MLP neurons of a small language model. Each row is named by its layer, matrix (down: output weights) and neuron, and shows model dimensions 80-207. Each number is 50 + 10 x the weight over its row's rms, rounded and kept within 0 to 99. A neuron's up and down rows have the sign that makes its largest values positive.
A block is one neuron, or neurons of one layer that tend to fire together. After each block is what it responds to, as a language model described it from the Wikipedia text at the highest values.

L3.down480:25 43 53 52 72 53 45 56 53 71 40 68 61 52 57 54 33 45 45 55 40 52 49 71 47 23 43 45 53 24 60 44 41 57 39 65 48 60 58 42 56 40 48 72 36 32 37 49 52 61 44 65 66 43 42 37 42 58 51 54 58 36 59 46 61 49 32 60 46 54 50 58 63 43 51 50 50 51 44 48 42 40 50 65 43 58 61 63 46 46 56 46 55 66 53 46 52 61 55 43 39 47 71 46 56 41 54 54 47 46 69 40 44 57 47 52 46 49 58 35 40 55 70 39 49 43 67 64
L3.down998:45 24 48 59 50 50 47 51 49 49 50 40 65 50 62 30 56 40 65 36 72 36 38 57 56 51 62 43 49 60 39 46 39 52 55 48 40 45 64 41 42 64 59 40 47 35 54 46 50 50 48 46 62 61 72 55 42 40 55 47 46 75 45 43 44 34 68 46 63 61 50 39 40 59 69 56 45 42 50 38 37 56 52 65 25 51 58 59 56 74 47 41 47 52 45 60 41 44 26 40 44 52 40 54 56 50 52 66 61 48 56 55 59 48 42 54 47 37 58 53 45 49 32 41 44 61 51 61
L3.down1091:51 54 51 44 64 45 67 46 60 75 60 57 50 49 39 39 54 41 39 58 73 46 60 64 52 46 41 50 46 54 53 48 64 35 48 63 41 60 51 52 60 43 54 45 42 47 43 56 67 50 51 47 42 47 52 77 54 48 57 54 57 40 48 61 50 57 47 35 63 52 53 33 45 43 50 54 44 46 49 46 34 59 56 55 39 56 62 34 30 43 70 52 53 50 56 49 45 46 51 50 40 55 73 43 43 42 48 49 56 64 71 54 51 44 55 54 70 62 52 35 52 50 48 42 53 51 62 43
L3.down1201:45 51 53 37 46 50 47 59 69 49 45 62 46 50 61 41 50 64 56 37 65 48 54 47 68 60 49 52 30 36 54 27 49 44 50 56 50 44 62 43 52 50 33 54 56 68 41 44 50 44 54 54 46 60 38 67 56 54 52 41 50 73 48 44 44 56 60 49 50 44 42 37 45 43 47 56 39 62 33 48 35 39 54 58 47 49 61 51 38 53 47 53 36 43 55 53 52 53 44 64 52 50 38 52 38 34 50 64 52 25 46 68 32 56 55 51 57 65 50 57 51 63 54 40 47 61 55 53
Responds to: Formulaic stock-phrase tokens

L4.down442:48 56 56 53 41 56 53 72 55 36 33 38 44 44 79 56 47 47 45 66 49 51 49 38 50 72 68 69 49 55 47 43 64 49 42 47 37 67 63 64 31 46 34 55 48 38 46 54 59 50 49 45 35 65 51 36 46 48 53 49 31 60 47 36 44 60 44 57 55 43 49 33 68 56 64 45 53 49 49 54 69 57 46 46 57 53 43 47 55 52 49 70 75 60 48 55 70 38 56 64 53 42 48 53 44 50 52 53 57 50 52 54 65 27 37 60 51 64 31 56 54 64 45 66 51 58 36 40
L4.down558:53 51 56 58 61 44 55 47 71 51 46 57 31 61 55 58 50 67 48 37 45 45 60 51 67 53 43 44 52 55 51 48 54 57 50 52 48 63 53 56 53 57 49 64 41 43 51 45 52 42 38 36 44 55 58 51 58 53 44 48 52 81 65 51 61 63 46 56 46 53 61 56 51 49 49 53 44 55 62 52 44 56 55 55 37 61 52 63 62 54 68 61 48 46 69 39 40 40 55 38 33 58 60 54 42 29 48 39 39 82 41 26 56 52 38 56 43 60 45 39 28 25 51 49 55 52 46 41
L4.down841:38 59 51 51 39 53 32 33 56 66 50 49 63 45 60 62 36 75 73 62 38 60 59 45 34 57 50 51 53 70 43 41 55 33 55 55 42 44 52 66 44 51 64 59 47 47 49 54 52 61 68 48 57 59 57 54 67 56 52 55 41 34 64 56 45 62 55 61 66 60 53 57 48 55 46 55 41 62 37 53 60 45 42 53 55 52 50 40 49 60 69 21 45 70 35 37 47 56 33 46 52 25 55 43 57 44 28 52 53 47 40 35 45 43 63 54 33 49 57 48 36 45 33 48 44 45 57 51
L4.down844:48 38 43 50 28 56 35 66 55 45 54 56 54 46 52 64 49 60 65 57 35 47 64 46 68 57 76 48 42 37 58 54 46 40 41 62 37 28 51 50 53 41 46 34 57 44 41 61 61 50 42 48 50 53 39 33 50 41 57 51 50 57 42 39 47 56 58 32 41 52 34 47 54 50 48 63 42 55 46 56 49 44 41 56 49 50 54 30 59 51 46 52 41 48 44 62 63 29 49 45 49 56 53 47 58 48 54 62 44 52 58 45 43 52 48 30 27 37 41 73 50 51 49 41 51 56 59 64
L4.down1254:51 48 43 54 38 39 52 55 39 62 67 52 50 45 48 54 61 53 66 43 30 44 50 37 23 49 38 56 52 48 57 65 49 40 36 49 68 45 40 39 51 46 56 52 48 57 49 51 49 55 37 42 63 40 61 47 45 64 52 60 59 48 54 44 54 50 44 48 52 44 42 47 45 45 53 51 54 55 37 47 43 47 52 47 41 57 56 48 56 55 39 28 42 43 40 63 38 36 62 41 49 42 64 51 60 55 75 63 69 54 33 60 53 60 46 44 27 56 58 67 58 48 34 56 59 54 56 53
L4.down1380:49 51 72 48 39 48 46 62 35 75 47 34 68 47 64 51 47 48 21 44 54 55 50 66 51 53 46 48 52 42 37 31 57 43 52 63 48 59 62 44 67 57 55 53 42 63 54 50 48 55 42 40 68 65 48 54 44 62 50 47 56 61 51 55 46 59 62 36 62 58 35 34 43 60 43 53 61 77 44 42 45 54 47 49 44 51 36 43 52 55 55 51 52 50 61 61 43 41 60 46 60 29 32 50 55 48 33 51 35 57 43 51 60 42 50 48 37 70 44 42 58 45 44 45 37 46 40 37
L4.down1455:48 48 50 43 42 38 39 37 39 73 66 48 59 30 54 68 34 63 45 58 48 64 44 33 48 42 51 40 46 37 50 67 55 32 62 52 41 52 50 63 65 60 53 66 57 44 46 45 43 42 49 44 45 46 32 60 59 40 40 53 61 45 45 73 46 58 42 54 56 56 61 50 57 45 47 42 45 56 64 47 49 63 31 48 38 61 40 53 47 45 45 63 47 55 37 41 63 49 39 47 41 45 29 50 64 46 41 44 48 51 45 42 39 34 58 41 47 61 39 55 58 29 48 45 46 50 49 30
L4.down1643:58 42 68 53 52 61 61 54 46 56 50 45 39 39 51 46 36 39 55 53 38 42 51 64 36 39 67 59 42 61 61 44 73 23 51 46 48 61 53 54 51 55 40 57 51 57 42 61 42 38 76 41 45 57 55 47 43 41 53 69 39 44 37 57 55 31 51 52 56 39 55 49 58 61 67 36 57 55 37 56 44 53 64 71 32 43 51 54 53 49 45 76 32 53 35 53 67 52 42 54 49 78 44 40 49 42 61 56 38 70 46 38 43 48 79 33 55 51 32 53 52 55 49 23 35 47 51 40
Responds to: Partitive "of" and possessives

L5.down108:51 67 52 38 47 42 57 48 66 52 63 59 52 53 53 40 47 52 45 46 54 55 54 53 57 60 60 48 37 45 53 46 47 50 36 43 50 47 53 60 56 59 43 47 59 62 41 50 54 38 54 51 53 40 53 50 35 38 60 52 38 51 75 66 63 52 49 46 70 45 49 49 62 53 32 47 37 50 63 43 59 33 44 57 50 51 60 44 64 57 24 48 46 37 33 40 34 51 48 52 46 57 67 42 47 46 62 53 57 48 65 62 56 40 44 70 67 66 48 33 65 36 65 51 39 54 42 52
L5.down1501:59 33 41 31 60 47 48 37 81 58 60 45 50 33 31 35 42 54 67 48 33 49 69 27 48 66 46 65 44 35 50 47 41 48 41 49 59 35 52 53 52 48 48 51 49 29 57 41 69 55 53 35 75 53 34 69 45 47 52 49 53 57 45 42 70 55 62 39 58 53 49 59 62 69 44 63 51 46 41 61 41 58 50 66 58 56 48 58 49 38 41 65 44 62 62 56 67 42 51 48 42 51 60 57 52 43 64 38 47 41 33 49 76 56 44 63 81 57 43 39 41 49 51 67 49 48 52 36
Responds to: Pre-verb infinitive slot

L3.down76:67 58 52 59 60 55 66 51 45 59 54 47 41 56 47 42 53 55 44 60 69 57 40 62 57 36 51 44 53 48 51 44 48 51 55 35 52 59 45 37 51 68 46 43 27 46 34 47 53 59 31 38 62 49 74 52 45 53 44 57 30 50 31 51 59 50 48 46 48 55 37 54 60 55 50 56 54 51 43 35 53 32 43 55 59 74 57 60 44 53 59 73 64 59 51 36 56 44 44 27 49 51 54 44 55 46 39 42 54 48 40 59 62 50 52 56 47 39 37 39 45 46 43 43 32 42 60 48
L3.down524:62 40 50 48 50 50 54 42 53 36 28 63 56 44 58 50 50 60 32 47 32 54 64 52 72 46 44 61 46 47 39 58 59 43 63 58 47 49 72 48 51 60 51 60 51 42 40 55 38 38 60 43 35 61 55 45 31 54 51 66 42 56 44 53 64 74 53 43 51 54 50 46 53 43 59 50 48 60 59 56 43 70 38 68 43 61 53 51 40 36 42 57 37 31 40 38 57 51 56 46 47 55 40 53 52 51 44 39 52 59 51 70 52 48 58 57 55 44 53 40 44 64 66 53 45 56 57 60
L3.down1186:42 51 50 44 38 53 35 40 61 54 44 38 69 18 58 55 52 52 38 37 66 48 50 60 50 49 52 47 36 38 47 59 55 46 39 41 47 44 35 55 53 61 31 52 52 54 49 53 58 40 49 49 66 44 54 51 53 63 45 56 47 38 52 39 56 46 53 38 55 44 49 31 42 48 48 61 44 64 52 48 41 50 44 46 31 44 48 38 42 39 60 53 59 50 44 46 52 37 55 64 62 41 62 56 30 43 52 42 34 43 57 52 54 56 42 50 49 60 65 44 31 60 46 49 52 53 52 47
L3.down1314:56 63 59 48 61 64 36 57 61 57 29 58 65 49 62 47 57 52 56 40 55 43 35 54 75 54 31 49 60 59 58 72 41 36 48 48 53 65 47 44 55 59 53 50 49 53 56 46 59 60 54 67 51 56 53 58 32 41 29 59 46 36 41 50 60 41 57 62 46 34 39 50 33 44 53 50 56 49 51 47 54 53 64 43 48 67 47 50 50 43 64 50 24 41 70 57 50 46 49 63 35 59 57 47 18 41 60 54 49 50 44 53 64 49 46 31 45 54 45 55 51 63 60 52 50 53 45 58
Responds to: Verb after subject

L4.down174:60 37 44 60 50 66 46 40 55 37 33 32 44 47 37 59 55 51 39 41 53 36 36 49 59 38 49 43 59 69 45 48 46 42 60 49 65 51 37 53 47 57 45 69 60 45 47 72 59 71 46 46 46 23 46 55 48 58 57 44 44 50 46 40 67 68 77 41 52 51 52 49 45 41 45 60 31 55 62 49 50 43 44 46 58 41 46 55 39 47 58 35 61 43 43 53 59 70 50 43 53 37 54 56 55 47 57 48 65 54 56 47 52 43 42 44 75 56 40 49 55 60 55 46 54 57 43 42
L4.down305:48 45 52 54 57 49 57 75 52 59 55 59 67 51 37 48 51 41 71 50 44 54 60 45 56 38 36 49 31 57 49 38 43 62 55 27 54 49 46 36 53 45 49 53 66 45 58 59 55 62 58 66 57 64 52 63 55 66 45 33 35 34 65 58 45 33 61 33 61 48 48 44 51 56 44 53 36 68 50 45 38 38 46 40 65 54 49 34 37 48 51 55 52 56 65 49 75 50 47 68 43 46 52 57 55 48 38 60 38 58 47 50 60 40 61 26 64 35 44 37 57 55 53 48 55 38 43 48
L4.down707:47 31 53 45 61 47 47 42 48 44 34 58 53 46 63 45 64 33 44 51 46 50 47 37 35 49 46 68 56 46 65 48 59 50 56 66 50 46 67 62 60 52 57 68 43 39 40 47 58 52 39 59 47 46 52 52 45 62 47 53 65 46 58 53 58 51 47 60 58 60 48 34 57 35 64 51 67 60 50 49 35 56 62 45 46 44 46 41 45 51 38 43 41 58 49 69 48 52 48 47 54 57 53 58 42 40 49 41 61 54 49 42 51 55 33 52 30 57 49 51 56 66 39 50 44 40 51 47
L4.down1033:60 34 52 38 47 50 43 46 52 57 28 42 63 62 70 54 33 50 55 46 52 64 44 52 55 42 62 51 52 49 46 42 57 34 62 63 58 47 44 74 69 47 47 52 43 58 49 39 59 55 42 52 79 40 56 64 51 53 54 69 49 43 40 48 49 48 46 46 50 56 56 39 54 51 45 59 39 51 37 49 31 59 37 38 65 50 47 48 70 61 48 63 39 40 34 57 44 44 51 21 49 61 67 48 76 50 63 53 78 53 46 53 43 46 40 56 62 45 54 43 60 54 41 63 69 45 44 35
L4.down1042:42 41 46 65 44 47 49 43 59 52 62 55 43 37 29 72 40 63 51 43 47 59 60 36 32 57 42 33 51 60 45 45 54 52 57 42 55 51 54 50 35 61 53 49 58 48 43 53 46 49 49 57 54 33 56 60 54 36 45 44 63 49 47 46 38 49 37 46 54 64 41 51 49 27 39 60 69 55 43 53 47 60 59 54 47 43 49 57 41 46 46 44 49 54 47 54 48 41 44 45 47 42 50 57 48 48 39 42 58 59 49 33 43 51 62 56 47 42 52 58 67 50 34 54 31 52 60 59
L4.down1489:33 58 49 51 41 42 49 51 44 60 51 50 56 40 56 36 48 62 70 51 58 43 57 47 52 56 48 50 49 59 50 39 74 39 53 41 64 61 45 40 49 50 28 42 54 47 40 55 45 41 67 47 44 43 52 61 37 56 35 38 48 49 52 49 32 53 58 55 51 48 52 42 32 58 65 41 51 55 46 57 56 55 54 58 44 52 48 62 48 61 63 55 67 80 57 39 59 46 58 44 56 60 63 52 55 56 47 61 60 48 25 43 47 55 56 59 37 49 49 24 51 53 49 54 24 49 46 64
L4.down1630:52 62 45 64 52 45 49 49 43 38 39 59 68 42 46 46 40 50 58 50 62 75 49 50 48 51 61 52 52 47 42 42 69 35 47 49 47 53 47 50 53 49 44 49 37 57 29 47 67 55 28 43 46 49 48 59 49 63 52 42 49 33 55 47 58 64 40 40 44 62 42 74 54 32 34 58 51 52 50 46 53 45 57 50 59 62 43 70 40 45 55 45 50 62 47 52 72 51 45 35 30 53 66 53 55 47 42 53 45 45 65 58 43 47 70 63 49 45 65 33 46 38 56 55 33 42 51 54
L4.down1661:59 58 57 40 57 58 49 43 48 49 43 39 53 51 40 57 45 61 49 38 61 51 32 56 52 46 42 40 53 51 53 57 56 33 57 35 41 57 47 55 47 58 59 45 74 50 57 42 69 48 50 57 55 59 38 71 33 38 58 55 30 47 46 38 38 52 58 46 43 58 52 56 53 52 55 52 43 42 46 47 40 42 50 44 38 38 50 51 44 49 46 41 62 35 57 49 54 58 50 44 51 54 62 40 40 49 57 55 35 54 54 72 62 50 67 60 53 51 49 40 44 43 59 49 53 63 49 49
Responds to: Infinitive to and modals

L5.down1148:47 51 53 55 51 55 46 69 44 54 54 53 55 55 49 42 40 56 48 59 39 61 56 38 38 56 51 40 63 39 58 42 58 49 57 49 51 67 36 57 31 52 50 28 58 41 74 46 52 25 48 44 52 50 61 54 61 45 54 60 51 55 35 33 50 67 34 51 57 64 38 55 64 54 46 41 44 52 48 56 29 53 39 60 47 52 71 51 66 49 53 47 36 44 56 41 37 62 38 29 43 61 44 43 48 34 57 42 47 45 67 49 42 37 47 52 58 48 53 61 46 36 56 46 40 38 70 36
L5.down1445:38 53 40 53 38 44 65 51 37 67 56 45 50 50 72 44 61 44 49 44 47 42 48 46 31 55 53 57 49 43 42 50 50 35 48 53 41 48 59 70 30 62 41 42 51 31 59 56 62 51 61 42 64 51 24 45 59 65 56 60 44 56 53 37 56 44 39 48 34 45 38 52 67 61 45 47 41 55 47 60 43 56 38 36 41 52 45 69 62 54 56 41 44 39 67 54 56 51 41 51 49 37 61 62 51 40 65 46 48 59 48 55 58 45 57 40 44 51 52 49 70 45 52 54 45 61 66 46
Responds to: Start of institution names

L5.down726:45 45 40 57 58 48 45 36 38 42 67 58 50 40 55 52 53 55 37 54 51 53 53 57 76 59 38 55 73 46 56 55 43 46 60 44 46 44 44 49 38 56 36 49 34 57 33 37 52 68 49 45 49 55 30 42 48 51 48 67 41 52 46 52 41 41 65 38 65 21 51 56 48 47 47 58 38 54 48 48 57 41 46 39 40 46 36 54 37 57 34 74 35 67 35 51 60 40 51 52 43 43 48 41 59 43 51 43 39 46 38 45 54 49 36 27 51 59 48 45 56 64 67 42 34 66 45 44
L5.down857:52 33 43 59 48 31 38 49 39 49 50 37 52 55 51 45 50 62 73 59 64 38 65 55 65 63 55 51 16 65 45 50 48 42 47 52 55 36 69 58 54 47 39 60 61 32 53 51 46 57 40 62 50 69 54 46 63 52 62 41 31 53 42 57 61 56 43 60 44 38 63 63 75 50 44 34 63 49 44 57 60 55 56 54 61 47 62 54 58 52 47 47 53 60 64 28 66 41 65 43 52 44 76 40 48 44 51 62 46 52 41 49 21 44 37 56 33 37 57 42 68 58 51 48 17 51 52 71
Responds to: Partitive "of" and prepositions

L3.down435:33 57 34 46 47 49 46 56 31 47 65 60 47 55 40 59 62 46 24 55 65 42 51 68 60 80 49 55 54 53 63 46 42 51 59 59 66 40 42 45 40 45 47 62 49 48 51 56 50 58 27 55 47 40 23 39 52 53 44 38 38 52 41 40 50 58 40 47 45 48 48 58 61 53 26 56 54 45 37 43 30 32 61 36 32 43 61 69 37 37 43 45 45 61 56 41 49 58 56 61 51 52 58 43 68 47 55 25 49 54 67 42 31 42 50 48 59 29 47 47 67 49 48 44 55 67 49 58
L3.down1291:55 42 42 33 35 46 44 43 55 53 64 30 53 57 65 62 40 63 46 73 53 31 51 39 47 50 42 62 53 31 63 40 58 60 59 39 36 38 28 60 46 51 54 43 68 52 40 46 43 62 42 53 48 49 39 56 46 44 51 46 60 62 39 75 53 55 57 65 49 32 27 50 40 61 55 49 25 54 43 64 60 46 44 32 37 45 57 45 49 49 57 63 63 55 51 66 47 51 64 39 39 54 53 48 49 51 33 52 64 67 51 39 39 55 39 43 66 49 51 47 67 46 62 48 66 51 52 36
L3.down1336:59 54 53 40 46 52 47 51 42 59 49 40 43 57 48 63 45 56 54 48 45 79 56 43 53 71 42 64 41 46 55 46 59 56 62 67 54 56 46 52 70 46 46 43 54 51 43 50 34 59 49 52 56 60 59 49 57 51 49 52 55 67 59 70 55 49 38 50 39 35 38 48 67 49 53 32 58 59 54 72 53 39 55 52 53 50 48 52 49 48 37 53 59 51 37 50 40 65 57 52 32 46 55 41 46 61 51 59 49 42 45 48 37 65 39 59 62 57 41 53 49 46 51 41 59 54 43 42
L3.down1388:59 53 44 41 41 33 50 60 44 40 62 53 43 69 43 41 47 60 49 44 41 44 48 36 47 59 58 54 37 52 53 62 58 64 42 33 54 50 42 38 35 38 51 41 32 73 50 57 35 66 52 52 74 46 48 35 54 49 39 47 49 53 36 60 72 50 40 41 54 36 43 39 44 53 59 43 51 55 46 51 50 45 27 65 39 58 45 53 53 55 57 53 56 46 43 25 62 54 42 49 89 48 44 60 57 27 56 29 67 53 68 53 34 54 47 75 59 36 31 61 50 66 43 60 58 53 52 69
Responds to: Partitive "of"